Weights of a small GPT-style language model, trained from scratch on English Wikipedia.
Size: 3 heads of 64 (1 for keys and values), MLP 512 SwiGLU.
Architecture: RMSNorm before each block, no biases in attention or MLP, tied embeddings.
Training: a variant of Muon for these matrices, 314M tokens, 9568 steps.
MLP neurons of a small language model. Each row is named by its layer, matrix (gate and up: input weights) and neuron, and shows model dimensions 16-143. Each number is 128 + 32 x the weight over its row's rms, rounded and kept within 0 to 255. Numbers have three digits each. A neuron's up and down rows have the sign that makes its largest values positive.
After each neuron's rows, "fires on" lists the tokens most often at its 100 highest values on Wikipedia text that the model never trained on.

L2.gate412:128116132126153231154108125100111114115097142085118151147117110089093174194157155133151107078133110163164117116083095123089123133160150108129114143088105159093089145192068145152132148090140173083148124165086107047123175099133155151110179155128071087142097157134126081088102105148133175082151130140115091151094139044113104076152095154109148122119101104081137129163095079155160144154126
L2.up412:164125097117155124133138143093072104186123142103073183131158144146101062183097120126134061129111128161167056190141081147174094092133169122102117131081132100134148171177139147100092162092127131124095162155157152096147153118165131064066183164152133108122113118143108137135110130139139122112094160133109144138091082216118129182169088159141099140113196085114157170088120130166143113157120
fires on: "il", ":", "y", "ing", "ic", "ed"

L3.gate215:147160133036145152097172119111103057144083094163096090146136080115055133126112071146133094103118139138118154155123118167129164124104158100081147144116127108161097086150150132151044110177148135114138129091133093108178133124145114098131160191114158141185159132140118111099101141131146106206133168126134126066094096159114120162117107086124183143126069109123135199123090103103138147171199
L3.up215:143121168107200097144132137184160172121163164137129176091075156097094174107062122136170119086162090057142122120118113160132193069164122108123123122158181066137107103117080146126101125117126110100185137132155041078136166077206175147143157129096153165136064105111106163090115154144194134192095120112149085109104142154198119163137143135196167149146151145126137141131135087077137098066090
fires on: ":", "ary", "o", "ttle"

L5.gate101:202090134142098164086140155127182119157148122082183120136137112157135086107110125142112096179190072187186176139125140157158117142112148116131119115200138075133193149114201159135183114144183153103124136113141090119213134114122137126138080092112122090113118113113128154086122113120106129151054109060118145135176159148108121121113165135112109162166106144148125090157180112147138084117125
L5.up101:166133099068127125155143148155167095218162130130125126144145116192081114060118117116162019091134148099159111172149124104160090099127128078131117121129140173132165147143091088142137145090123110117156146108118133157124140089068182089108142141111093136036126155184106137148111138163093156150104117153124100109165130178145122144149111101105116125162170082124159166135119100114121174069139
fires on: ".", "ho", "e", "ce", "hi", "er"

L2.gate482:120145134161098134146175115035090071167142150063151126087117123136146130058110140175129132166133072109139124134159097116117157153089110100153113089132120122148158101198142158151123115151087168176155166157158154107118100102174117135098125163135107043159145148106194140145115139107105105097116105062125116076189124157126149142186203139128077140165163099123141090198122083113170093161145
L2.up482:127140101158116171153170196139164186063098136114133151111141178141088119038131133113117120200119172118153131113136160169117098108111143118113085098125045057124121084196212119109143144118063162151119123153208126091168149158125134133055085168105113108088080106148161153124140109098120165136118145141110115109106148106116153161115147156118126118188143189134138080086086086164210138150073
fires on: " |", " for", ":", " by", " 4"

L6.gate368:126100091073041056197078108165209112136196084069029140133124128092161082107147135120113113188129109136146093094161092144195118129113151135122118136159158147173096130151121183087149130098171143124081079118092145119138114135139146076138173111093097144141124178136098164161098102101129155116105155122172115145147109080134105118167131099099110118075102147080133114141135128109097122145117
L6.up368:129125187108063131120129089091128117178074141112078159138106120143108054125066175120120131109122148147134116159116126081072038107142170161109176108163097112133062158120143129126144174128087095194110133140141060132119131145124083083110144121161102110159147151099155143079210101104163128099134116091169120147163139099121103112172131156184164078079109122130200101147177117151098070126150
fires on: "L", "N", "A", "S", "B", "C"

L3.gate116:133174155200115080098097086113115163137097148092128154063063075083060070119159131166106102141094124099151093123060083140082114139149134122107174120104110127115106077139130127062128113076089165104078122150103095156179177152116134107169119121100115088130125140150117105115144189085117109155105201123188216095147133093108150120066114139117135143132126101140055125111132099106152083094173
L3.up116:190169121151103114131167128121091123133142083142142092130095138104133119177100160138145109065135099108124089102145167099061142071092137158136135113070118146073089111141080093144172138159125120099147116156166056086115096135089118085194098126146144088133164173148184124133147138102125122164134143122235141149148123087108024130141075108120188122157160209147127138146106133108138164102091
fires on: " most", "re", " only", "if", "b", "o"

L2.gate329:108120132138124116095143114097113176146087082081107090147093102107120139081138136143162086128215171101134094084134081066163190147116178083161081107116097130117153149109155154077087149164129163080156061157073109137164118130157150131139167178116119160141160145117160069118157085138152198109088123173143145163121054128135125132143165120061152122125125076124147110135054104118135148092171
L2.up329:158083127159148147147161149130163162104080120133111169160163220074135134104165164119112118186130101177157159142110134144140186183164066118125105088153156132103148223174107135195140127155158149148113157153157073146110099137129168150132150166123123103113074137187127175157132151081137183157102122189109184132192044066177170157075131160128143123137108114103139119146104072155151133127158
fires on: " of", ":", "n", "t", "y"

L9.gate380:131153125081105136188145159159099125178193184091126140144153127130121141131168137135035196133177107113117158102128135147152085159162154123181078085140142101114151131074156135102124066168071122137163132149134121143212118109165074152166117152174104109121076103122085078092112160089079132103119117131187128157112113128115130158158126101131087117124149087151143122155164152075136129100084
L9.up380:191156136159201116119130057070150075132116153130139188145104171149137143145132128155071159147152050115109091084085140127168114132138108097127129103172154060148167108138150097134080113129160125139112143128157148176116127079158132142109119132156126142112123184188081147099107051097093135135160147143149115137073098115166135167201153129132117139059132143135149059179121044121120111145103
fires on: "at", "ar", "gar", "b", "ra", "y"

L6.gate410:118143132142121102135164108108083204131138168127141150143091119141165112129098126119106138136098148169121136131088155141136102116147125126198089177123093135087065128134150120146131133109125168139117190098104148173162123169154015118145122128099114122170167098198029104084130103198118139114094126107184086114105104114136055170109131112081118126168181186108132051124159170125130082154108
L6.up410:139161111143124138175108114152145186152104157135146105117051209143087106170161120102145122132120128155090187166160100105119096181165163105136136132133177131140147164182143153057134165135120100173163137068105169180204143140139079092149151071167202111193120167124050158096115132150124180138141165128124103105129113111102142142171145111103107120129148141134184062128154159124076071164076
fires on: " Ma", "ra", " opera", "at", "mo"

L9.gate286:072170136137124170168172105110191120175117115137089144113082125118142120148159123153145137144155050104157177133204198143117120114140133125188155167141137158128179129188087120179106111145135093117108170118152131137172147115133122135118145164101111142136126108101095059108101129095145083093137123074139147082113136149127132046106125134108187065178067143135137075115092078102121135122143
L9.up286:124128112139108136176073191136085083093119138150195115109090175119091094148130120120104171157115096071148100092092126077146099144149093148205109099061139126082087125131144105131181146120189094142133068106165196064125125155128127148127201130114121120136139076081134141118120082148132094109119122135075134179149121095127134068062140137108084128054188123156093115141103148169178080119125
fires on: ",", ")"

L9.gate474:116125166088122065165110155091110109113098161142167152075201108135096129139057119200108125115132114138167151099098152151201120137153089144180121120114139125177160122171061126144093137106107092107178108135120136128167142143139154109150136136118132112047099161131116154108231148091123203150154123175168127137105114155108142099148081123145119186104103084130101129103092104175104130114059
L9.up474:105164058134147148053126136123181075138142085115143106100169119135108065153087141154149105155126137127117095121114136135118082160160148099150152148156160105107135095147128102145157143095123144131168121163168136202082100167162126189141107121192077073117121138095155106161139124108152104077127160202105153129100153118127098142054094108120129118099179184101106175135091087103140088139107
fires on: " an", "li", " Roman", "th", " |", "an"

L2.gate369:135120168192090097185120190187094208079156086117128125164115167148103091084161087170126072150165126127164072097141098114160116113110112124135190110167123144054115122084156153118138148119152130132115144098117044157147161140110102097148121149177181108115123099185139126159111142159122081214180153170127128120054136133137107095152202090069137094136141143140182133170123127155105081158145
L2.up369:106127116138149123109116154157045108113195170099137166120115118191163099122141098162086115139167117104168125105094157070177148145118087161146159159158064108128102072125097165157110124170114117117124142102148067119185214120107154166112129114124202106083141184139151117174148154120124117127155177097100112074198105077199118209114159153113150115150083148151177101173116168096103116125148
fires on: " of", "s", "-", "ative", "ations", " the"

L6.gate237:168183153130060127112091146139129120104111068079111087074147128080131066125152138126090133155110128119141153120170117128130123178174096150153117101150050129139134146104155107177157099095166077191153159098136154093122074168100165083135145149181156102166136194149098067128136133099123128114064225111097152101067122061098157098109138103132142175157091043154167104134137083123100150125105
L6.up237:149149192115080174102140102120144132122097086137137154199117126144151081092111193154140128169126168118122130167120114216069143127147119142179160191117078116146064096099095116155125120064094134146129161101109120137138099166162147143151136140153168159140123217117160140086096070096107129131125196147168170147090158107095099106133111067091082079195130118090191155165132129126178165100144
fires on: "ph", "um", "re", "om", "us", "le"

L9.gate98:079097085124105137110090099099139079094102090140162130093138121171079099121141106115107092201114141128139082136133201114089107154123197077079120058162158165148101139130110191060096144144113134144115094130188158138139065090166108160119192147143151085138116126140116081135118122109218159096153170171076144104118127134093101141110135075153102087085141188140192088159119160133182074156177
L9.up98:179147158075146189107216090087206154125149119096114136123138111140147146164100095155067114130152099104125148156146103099162134172121158116113160127097138118182111102116158144135177152168042160124167136138074173107170094131080132132143085113089110211093109078089117146085162115159119160128151134198139137162112098165110121112149162191140107093084113125064136118110119125104101167096089
fires on: "ed", "t", "p", "s", "ing", "ga"

L9.gate456:115076132148080153111160150049107130085150071091133132141123151139144166088132086138089162056090137076141148125145178135111153129113140120196115142116149152173154134065156181092115131122094102107152115132080147088169162130122137071164107134085119175096128162114157079146124105085183118154130081113089086133135064122067149127154095165156093132111124095101128101067144128067130139155098
L9.up456:076058104131136107172122113171100173125119202170111153116118126093129160079101077106105167125093126084073072144163131061115112112142108106181098147126127099127169110136143156169175131096104143150113126097119116170118136125208202111120093130111201137221128138158058096122105130112052114097127127115127139120174083114110166166140085154135123117119127167110154119060126139115125113079137
fires on: "t", "r", "l", "at"

L2.gate165:106202171128096117132134157174048154152122086169155127096138131135123168121101106184119133154139131121137135133133111121114130155101072120078134150124131160105083142118087112050081077164062089117097115100126100106201115186199080107163116100176096102114058092156129081181102186177156074120117160135146111138087111102093096131101110138149095142098140088129060135120094203122118161136096
L2.up165:107137110144144123124144125165122137129106137141135182149097131122114125109158132146160126172146134132161134101135145118081157066089050142100158077138129118081100102153109090183146140130140151115081137194143118133180091093121115140083133094139055112160142105151153121169138126159136130135162061133149106144130132220057100117096039123134084106124087148179098182123124146060115124128132
fires on: "ir", "y", "ar", "+"

L2.gate158:077084114150129122022158136079153132079107120143097132111117130122124168074071083090161124178143071166117161106119128084093142094047137112173145132108161166148143147148108042136150142147118103195151072127103110095131118107145135092063178163163178119176150139126119139023164139116156103132158145131122165118128133136084155143071100105120126124152133105121113170146129144080100114121137
L2.up158:182148142126135133067129102082153151153148128170125086097169116190152190096156169098137164125188117136108116127171081127125138103143155133111118064174169118153133149122163150169141169147204147140142115181136152117155104108120172204123123181125134126159121133159050092090128159151107132104073094145151119131084142119099115087126124138106170096122095118134063104189167113117112111127173
fires on: "e", "mp", "s", "in", "se"

L5.gate462:156145081137127101195119148131124072132167156178163138113171174114152173139109122147121160129118148117098165145075159123098051152125081139205125072154229187161133141140100128097161114107136202173082164114141094140120135168082130076204138133122155132163087145160122117131139135190117148116070131114185152134078141144104191138156158129080178183086147105098106090100129076161116099134130
L5.up462:125109117134105079155128117140117103110157081135141136117204108111094109103116166101209168125122133156068143151094100132178212151070084179071143083139143108170163086150136117079130170175118108168128124171104110121101152085074141124161100143148141135125096205108117132112113127174171117127121069134127153108119086125098136096167184182146158134085126070123081135071063133139108136182152
fires on: ",", " be", " is", " when", "hen"

L5.gate73:140177109095082137059158100092127155097109149117152120048143130091100115139084150148093175145147087126090096147155120087154144167115108081116088117123141085109060113100164155152142070162111117093122152105194072027069149102126124172167109085105116121062141157164150157102125124120154123207114138087145073122091076085121111120128099057144094128134098181132160168161109156143128133126121
L5.up73:077103164124129092136151082111201178158111172158106139094093142115130131114136120114180130156137077176099133130154096152172203134124089172093106128087144149136128166118136198162109134161135116085200072158159069125116140108122093088153150155156156143086083194115121126092123125126085135176099159124091140143082166087123095183136119170118148117140114153134127197130096144105192169126184
fires on: "e", "s", "o", ":", "ec", "ed"

L5.gate395:079128096141137110101122138092114203137127188132134069134162089186091115114118171101136164163170129131119090132128099114075094132155106104181120109144100182115148088185112166123166160149067097096113127113105147098159147115143075113134090166101165182080165071068155164142149177107155138167114182129158124116110101137079149145119082194082081138119167038096150075095123155088124146144137
L5.up395:150165116145120125133112063130151141128197115077168091122150098158129104060105145117158119135127107137118082096083146150089096143155121073169124137152142073087120138155145173087136127136187103149148134035128152130161117103162125061162162125115115218074139058117173137076136080152152115140093134127112126150123088131155150112192123130175178152075137122145096083103142109079196116145142
fires on: " un", " \"", "un", "-", " a"

L6.gate45:123096138109124197148103140096158148187141190141123106211115102100103141137141157169083094109108070144100156158112149121138150150174191132105172151227139111145139143139106148110142133173135098134165101151116141180150103050107178138113129094119121131109122076129119169109143128114135182107049089125139050167084104110129090139095152129124109142139139083137116143134122112101174073106151
L6.up45:121157117147142149115188180144124110126120164133097166143132114123117085079112109125135064127145104185124161162136154122130069115086182149175136112108147140089116119147043159112069172083141134127176110120112117208128142137127146137092137093132104085013086084154108090123100059177133216117135094124120148129156127161123110138118112117125147066149121145180121076113072154190127118117131
fires on: ".", " for"

L9.gate373:165098141113132173162172116091095158170107125112206116141137091156144163098150090155169092066146120082120160192101187091170137176134095155137162128158128106139137127119101187102078149074146128095139106130109068081122107149107097159131126156076064146182127131092094127124116114099168167148099146169112125191133114150123166086101206153112110109164152114144124125107103153121196170123136
L9.up373:118132121098051106141151181122141116146101170144158195186138102201202146163138088179123154145183169117153131122117139118136106135142080109146128175130129103119089120183126138165175202053106091157124147117157086187116157120131172135120178122104088055164157150165084117128164106148182152111094092138113088135110152111111162122171177123126071116113083163161157102143075115108200119132141
fires on: "t", "ine", "ang", "at", "n"

L5.gate227:138099078141177122130133132117165101102107176144158099114172143099066069117095168131167109129168134145163166138135177146119144176205157152137152151123081154132122133138095110124120173148150088075133051073089095133132115122136136077145116187140102146079093098150149089133151073195191157145096117140117104128152194061126169140154092149152113130085145142127070090214096085151185154177093
L5.up227:157111171150136188137095188196100113130091159148131178155157196133081121148138105108115072126117101125171085105170130116136150147123107106199151062139122111169143077133122148096145119182127139158100134175149141098109112117205145134127183137155149117136062112158103118139134080144089114178141121131121145152080137109140117143106107140155165108063138101124179084180195132141147211089058
fires on: ":", "it", "-", "il", "ut", " |"

L6.gate299:195164105146123104096098101133042155143142117050077110110130120160124082181119100095123119196145102108104069163107175125080129134134093119143185109110148144182140159157123160121143119152149120080105179130108156123129150157165153138186071053180092141107048203113134105154152104201098107117095166135145116133120103107137101097132162126095128059110180166085094118110151083064143138165164
L6.up299:109106144125168087144163150145186150138122084070165118146134066094131128113078185118051173168165131124098134142170142128155126146124098127177179116140154120146079153132129115155103120116121074149107141143071099130130180127095174096118143103103151053164125164120119159144103164137132165158126133167055147128108085181124149154148168085069113102171143217096167123092153096107129139147209
fires on: "l", "il", "re", "ir", "ly", "ol"

L3.gate125:084090116118153106130181092074134058158149106102101088142125170111170119118095125064178076150152107080003140074145134122149111095133097095183138083127095092127127110142141165154096037151109153105110135150120169138075117136069140141136155095154119065112144090119100104114145144157171125126145172121096129061138149147093153180099132187153150092163180165178129085148146168121143097089144
L3.up125:124184162089130100049102094120097150057118073095085077161144154132147090184113111129150105086164122094170093125183166140092148140151168140166137175140082122156144073117164136182109087200134197174088091166117078099124134127070114138167099137127096142117124055114089088125170152121144151123163067142145124141082082140111120107153132132182152149142085115144155106111103103130203177131166
fires on: "s", "ed", "d", " called", "ted"

L3.gate400:157209136210136130100112123075121087141132132136174177133111197165092108182137137136120185191156088127116089079155110156113146156118140162102154126117137135116168158139144158113130098022163116111116129145058099151175119143107068137184178089158082153118133155167148127116117128165151085150100107150103106143117066116129113139130212103095114146099124140122187149175125104101191141117060
L3.up400:127156129134148078054089074138107118108119123141148141166103134155094068175078111099082146161125123133116117065137093113146132172153131082143146154077128155121093143108089157166156077053148090152104125122138074104146127144096150120101129100097126112152107102162160102177114086137138179187157129138128135081132146119099125110080119117071061103163165180144150142178100146124134107147129
fires on: "o", "n", "op", "s", "-", "an"

L3.gate5:084141109122071109156141152098149068097111132132128148146105146116137196122092165184110132165128152078130111116151132124143096120109134134103118160143170081109136178213181158115099134162070075148112076133117189133136071082112148128122141114192141114116143115137113153124181135125112170118143092169173089143156162108081183151142137171138153095206080162141200185092122153149170082185107
L3.up5:132123089129145170187111130109073091170174146084155136072108091095114125049111127135100181112137075152123064114174098105111089116085099121123101114107147146134117080112060144138107119146092164095119156205146115148143137156123126189086163120152153139136148147137137081146086116100076148110146112120146147108168209151110225197142127143120112084163151096126099153124098088107117103103089
fires on: "'", "land", " its"

L5.gate256:131173096133098123167115131138139164133118099125128066102118126141120160062083117077126155180088114066144148108156151155106109111213109105125079082119126184150134063147084157111119082099148095139034146104126111158112137129116113130173131112108146114115138098130194111196110151111116113161129179072112133215094131083175117156088103101125124129131151146143163138161128106093079189152150
L5.up256:105141050152156146128104073179202134126147160086126184088168086196114169128122151201117152142177126144099110107106118152135140082111131099095129055110125096110116100122146192079139116113082116077104086095095189129128127122093139125133143073099147133115136116198136155133128194171086128149123125124161174150106063074094069114103105126136111137158116209116143133088080077193161143161098
fires on: " \"", "-", " and", "um", "i"

L3.gate14:129155130179170097147138152134097128118104092074153143108111146131146118117118103165227099126128138128164147111099114165169129153159202138143174151098078177117104116129124130061134168185134108144152123151089128124177155117214174068181059125117147118105122131188116106125203149097201133077107123038219116089161145126160163124109113129128150128088094129116122140144063129114187060100145
L3.up14:166168187071106107194173063142081078139096123151115133123126087132133108132146101089135089101126049130093122137099180139159153116138122106124127109128094138115146121136167165118093170097103105137102068088164150136175123162147118131134185088141087130112126156125116089085119137096084096058163089143102199128132054074174102162155118138116159157135153176142147162181091132070112114164179
fires on: "o", "Ch", "re", "E", "mo", "ch"

L3.gate196:115134100171183186122145071072098134104120112134193054110125081155092151102172126072122143166166111123101090138104115072133128064196135137175151123164094037163135090106165142138159134131138117178122142157137148057162138143125155093142105141117169146079164087141114117157121116129117138127133165093122125112140091146112160210145131135137169112107127070089093140135132137174097174108145
L3.up196:157146141118187159078103100087127141098185151177145129164155103139110170138155119107050111174122166133104086094166128113104168137089123179151132092069093104122105111137093098140172128093124086130182135153145151161136127132139156171117107148198107142086153127136113137089156094128173136124143171154120172129139126143172100189149078134121128149096189172142126115069107095141217066139191
fires on: "s", "ment", "st", "d", "es"

L6.gate112:110124131162110121111112189084138130140156156125058168103120107171082145130102171114088129170098117136160145100131161102158144136083115120113158152126172080132162097139064161151139128120158122149095155137136122144155125041082130119127113178179171090120110193094105156155139112148077164153077084144120115123183182094138173137105101138105111084168147114191170145114106109127104169136183
L6.up112:202122168155120148140114136148136126090118139117133113067143145151130112136096103095194062141066095149182147128148149072211161193131136105195143097061191110083183117100125167063124169102189101094105114130130128125157098125098137114124135097115137095084117149106153117114126082077153146130100085152070151162118132124133188104142130151097130124117159166121137136079146092111121095179165
fires on: ",", " of"

L6.gate207:125150077119162111171062143077103079207114116094103125115137158120146098102066146099131104163135081153179144087127134093087172094109082142111177191125184146145076103174103128195172114100080143139098115084106183081154134100127193107093142158148124150174113160095140166151184175162138084129114118097129138129105069158128115131091158153104121168140117171179128165108130091125078130107123
L6.up207:129084106125042172198174184130087135129190131126124101108155064117138067106099105170170146123092126087137138076138096204147160153136096117146153097131139138137167111086191104133074139127131176102123133167120125126143183158088093205111106136114070110144082104130190192121130134105126168142107115103162122097215151155108164103137111152191167159139145121102128101136129065154099166112175
fires on: " |"

L5.gate303:095107074117111123126100111174085126072167143175156176144166098099127102095060151130158165180140105081171116154141126136117070197079176136130160121100187111132159196112192127114119160161139108111111207175186148151097196207086123095124124136048146117140131154118178146060121161114139113132149136091134100120143170145129138094180168111131167208104144118099120128150124127087173159141136
L5.up303:078055081124089113094106085103102132093153123169196170132152153132156140141180115149137117176169093049136152178149124115139152141098087145152108117179194171161059146098125094149174117179135130140185147127090152053142083151112066114118138107149195144146148133144132131082103121096146120105118094092108130097141130083141114056110189121116086155090139111106096132120152099176184133171116
fires on: ",", " while", " when", "s", " also", "le"

L2.gate289:173142101117099135124111047147130167095110160109208122073171132163099177148202166086255143141130117165114103117140161107098102142123114125152138216116167111161128164114140033175126117144177114146206104138098167112134200107120128100142135075142125158149126153145123091157176119107135161163104091156106102151115086154122137140110121190133148104141110105114104083095132170116106118156167
L2.up289:139127117129165166122151100115128194138168123158146105091138120185120120015151137085091192171150164135148141072134103167088092151092156149097164123121125086119144167135147150089183127129098100125191142173126083149165158080156149127041199095116132095092163061124178121112147122144146128117103091100120129142075113154113128124143124036130143104075142130170104097164109101088158147171161
fires on: "s", "z"

L9.gate53:104127133132167107120072150145131154067175094140161097122133142179145171113068095130056120195113136110156105141100150045081128170115086120135147171125119084127131101181091179128107168132094097086101125091133172161129109105132044169118123145107109175126049127116143097150120117172146169126100136118150166086127152117103120163155155133105125130145158163129153174108100116092139099090170
L9.up53:166057157155123144139122120159092109078097109163177107109107121123082171121078088126100114121153147127166111132158096103136185147124118120148116159132100144126106088083093186079089126108149135119175082098085118245100143111100128174153142131098165156126074115110112111154094152103127108192165127145128131172115134174121124180088136173100093098122120113161131157093137089073103157128132
fires on: " New", " Mc", "w", "'", "s", "p"

L3.gate264:128110150062131138111205081137158111111147132128084168141142118065103075106190130104126125221137099095152115111129105149117128111158098087140154128162135094159117093108093179097109151137156138148166095150095135089186199104133093106091195176126135063087164141136122102168096119109080144110095098117141150106086090157140132083114089115172121106103197174100082148107088101141184103117168
L3.up264:130186130111115130122110116168178122117152098069060084092121140095106119128137114107104107097117150164189155077150151111091148158115124149102243131140091164115068104157161108119142153176114026076179134124094144159146146127168143106133199107127129084108160079124117128124165149142169123122096133077118103123090121141086164142112073120099130132143160172143093142173149123099144124119135
fires on: "s", "ker", "y", "ction", "w", "ant"

L6.gate325:076141111118079089092131170132147144129165156137148131142125100115085172147127075089142135131119057146138112047131078141222028151141143137149179157119141122144139149132090145139170102145139077122083083140116164107130109126141134137174146035135092115118095056082076115128104090158167127171163168145159147171129106148192060160128137174167128081148165129119128118117114182149136130135088
L6.up325:172159130132176131090141152114146106129126148137107129137197070080106122147146107126132107140138122080114185159114121082159102155094096139131147136130150151150165128160124094109165159105207169155065166094122147194120108147156124149142094129066149107037076085130139105102180096147151115151140137154127130086156104136135062130148217089182102106167102134147087117126148105077091134146106
fires on: " m", " to", " ma", " or", "."

L9.gate342:118145151106089186115110120119150121132137102078158127065047151129116119140109137147105103138130133132112061073168116132125132095086135102147150154110122107194114169116125124117110094156189193169159172137112191070153130122135116082113107131107133156109197135127078165134144165114122119162119107147115066089162140135126114066143066219162111120051108114150067157193124206122159118104173
L9.up342:111104101195130089174141140115128138082122140153106144101100107122134169097146128113077087132147157114186163104132125138095078097067133160114174114129174088168167135170046121150093182075136127084135196118105079159134128129147162178117099128211097108152085113132116147159088131081101160098078113104147132144079057177114153064100125166111101105120111166159114152121079175128135148063120
fires on: "s"

L9.gate447:172133130128131110140121118143098187140100190128137097091128133089185169117068166182098108120117134123050102122136138119109115113133087109163137158088139148138115098164058124115125100123165097093093123162136045180120163171126109185107139155108134137198107122179132102056118111177199119132158123131152118125129148175141158061124135114136147104117167136105100048070173107143115084136173
L9.up447:124167053111119076151130202153147078114103144114117186083146125135126186208104149132129108182140189107090186159143124122133149113110117064156150155134121192123123098127138129155150127098149127102081077134078144116109131123163111137158121176081100099125112118137110150128063176152128117121130113149133106152155132035136184084196162126123115110140161122189101182124172193116167069124165
fires on: " (", " re", "-", "s", " ", "op"

L2.gate216:137140162094111105112147154102189095168157095187156095122139098132102100150119094106131111166083168104107178130148092096141121153136191103134127141150130148059116076172168195155110150133151145158103107103125125139080164105151156138101181179150123116154151148147109121106160102088123068090091131105081143131167093097063156175074083120113156116148122133108125120122130132092123113100191
L2.up216:090057146159157052103145116090094139153174112143179164128115161135166121183131089136162189168137126151107148146105106119152150174107165195171124165159138096127121103170111129134113134134130130124096136104133169113095104104111124189097119120132108113132138192133063133123210129170127156101109108086077104168115112130138065179095159054123136144124124167106093139199133117058141155096109
fires on: "ig", "ru", " of", "est", "=="

L2.gate65:083073148190129069170057116096128131168112111102147136103112089096193182088090111146123163153176084125141132128121195107122104165127140091149140150148120096136134159088186132073085111135086123106111104176180139126110074140147111161132190136125186154126183116157116121102135169148113138145147140111108153155086097081128188113142120088133079117139148118104175087192184095131101111163149
L2.up65:051172190189129181114139061108110155194136119136091127116135147181143135072100102125108142117133133149083115109174120120134140122091101138122097165108144183107137157170092106108121140142057149151139095104132102139065137138162106101097112138071164140131179122120139100148100198095072184122151116150065091147192096154173149184111169179146150155152161128130099131114094118146145146109134
fires on: "==", "\"", "'"

L9.gate49:149107134111080134161112107109170136143151190134086125127117131112140104142137170069135133165131066205106063120105128166094157104132184126182188157188152068131089122122103138130126160153166175128161164111151083134160108119108110044072126141144176102106098176138146135124147076124103175128161131143156135172153085117091190058139071146142138174130125147070056045186134100153079088136123
L9.up49:122121109126136070160107146105132102085102164156079119091116135145131123093098074095135134108138186136164090180123147168072155087067108105116160142101146180124089116165151120183114119139102114109140091125100129098106136152158129164076132143139148081102072122158176138122116129131163191144071169135133094091105138166150106177217162130155137113088086109133093064183134155143146118128223
fires on: ".", "S", "x", "fe", "C"

L5.gate316:156134140164112093153174153091100151138145081091154087165092087150114168148155092169088149132144127118122145044081191172160109160066102170135098082075127080130151128107127118137147138177133121112136125121150216112133127071122083132128135097074145129158096122161114120169175140140144085105055137129140120131101140130102166129123087154091128167206170104070126115158089127075110103159100
L5.up316:095110176144206111130139089104118146115119086097110120112081160147141081077125097157164110078153153123101121108163127154127096123094109144076131147088112143092181117154118182124119107075089119088134131141109109115126135058153118184161123094097165158106131132129148136109147121137175129132091130111094073174151054115148080179171132160138078112125144124155186152114150100036039125047111
fires on: "age", "ing", "up", "ine", "king", "et"

L3.gate435:142138169159182121131131129077140152223093115129158127172099122124141120112102099156080152101125062142102157092082206159182089152174105137097171069115132096136172082148052102090166124130084127118167179143057159103196145074121141116145127132144105135092130087151158089137130100100124163120121159122154105075111163112087097137146045101185130120149149113139189084078139102169147107094097
L3.up435:134153133179151102148170179122167158133174095099170080134092112101083090131123125073156141076062128138175148072126110171162175181137097124138067141092051134042143135116145053135062102098102115124135174118069145145141123127120096133150088123151188113127127129118110174136154105112127149095104097043146099156134117146133116108095115162117127141166155164193190143154158154177158172116110
fires on: "ish", "age", "gar", "and", "ly", "et"

L3.gate188:165154142168067118157154102157175111094175152143128095137118071057200099118140128115184074165102133172116101126135190151073115133144091171173106140129162141151090183104145129092100156105080102212099151086068122186142117081087131092179114073160161168115108125102125141168122142118094156096141066147106152204142167033153125130155111069122209121138146168096142137097124075147163147119148
L3.up188:130145186066186138182108126101114155097133125082171074136164065089151137120127112118139135159153079101101096069105164180134193109177104119098148048145143122125062084107094085148085074132102166109142150084092193161155113133173119151055160136161149148134098176116187142175086106164138135127150107151110141181153101110126075136106163119118121154097163157185142148121151120105187137133182
fires on: "li", "el", "um", "ol", "il"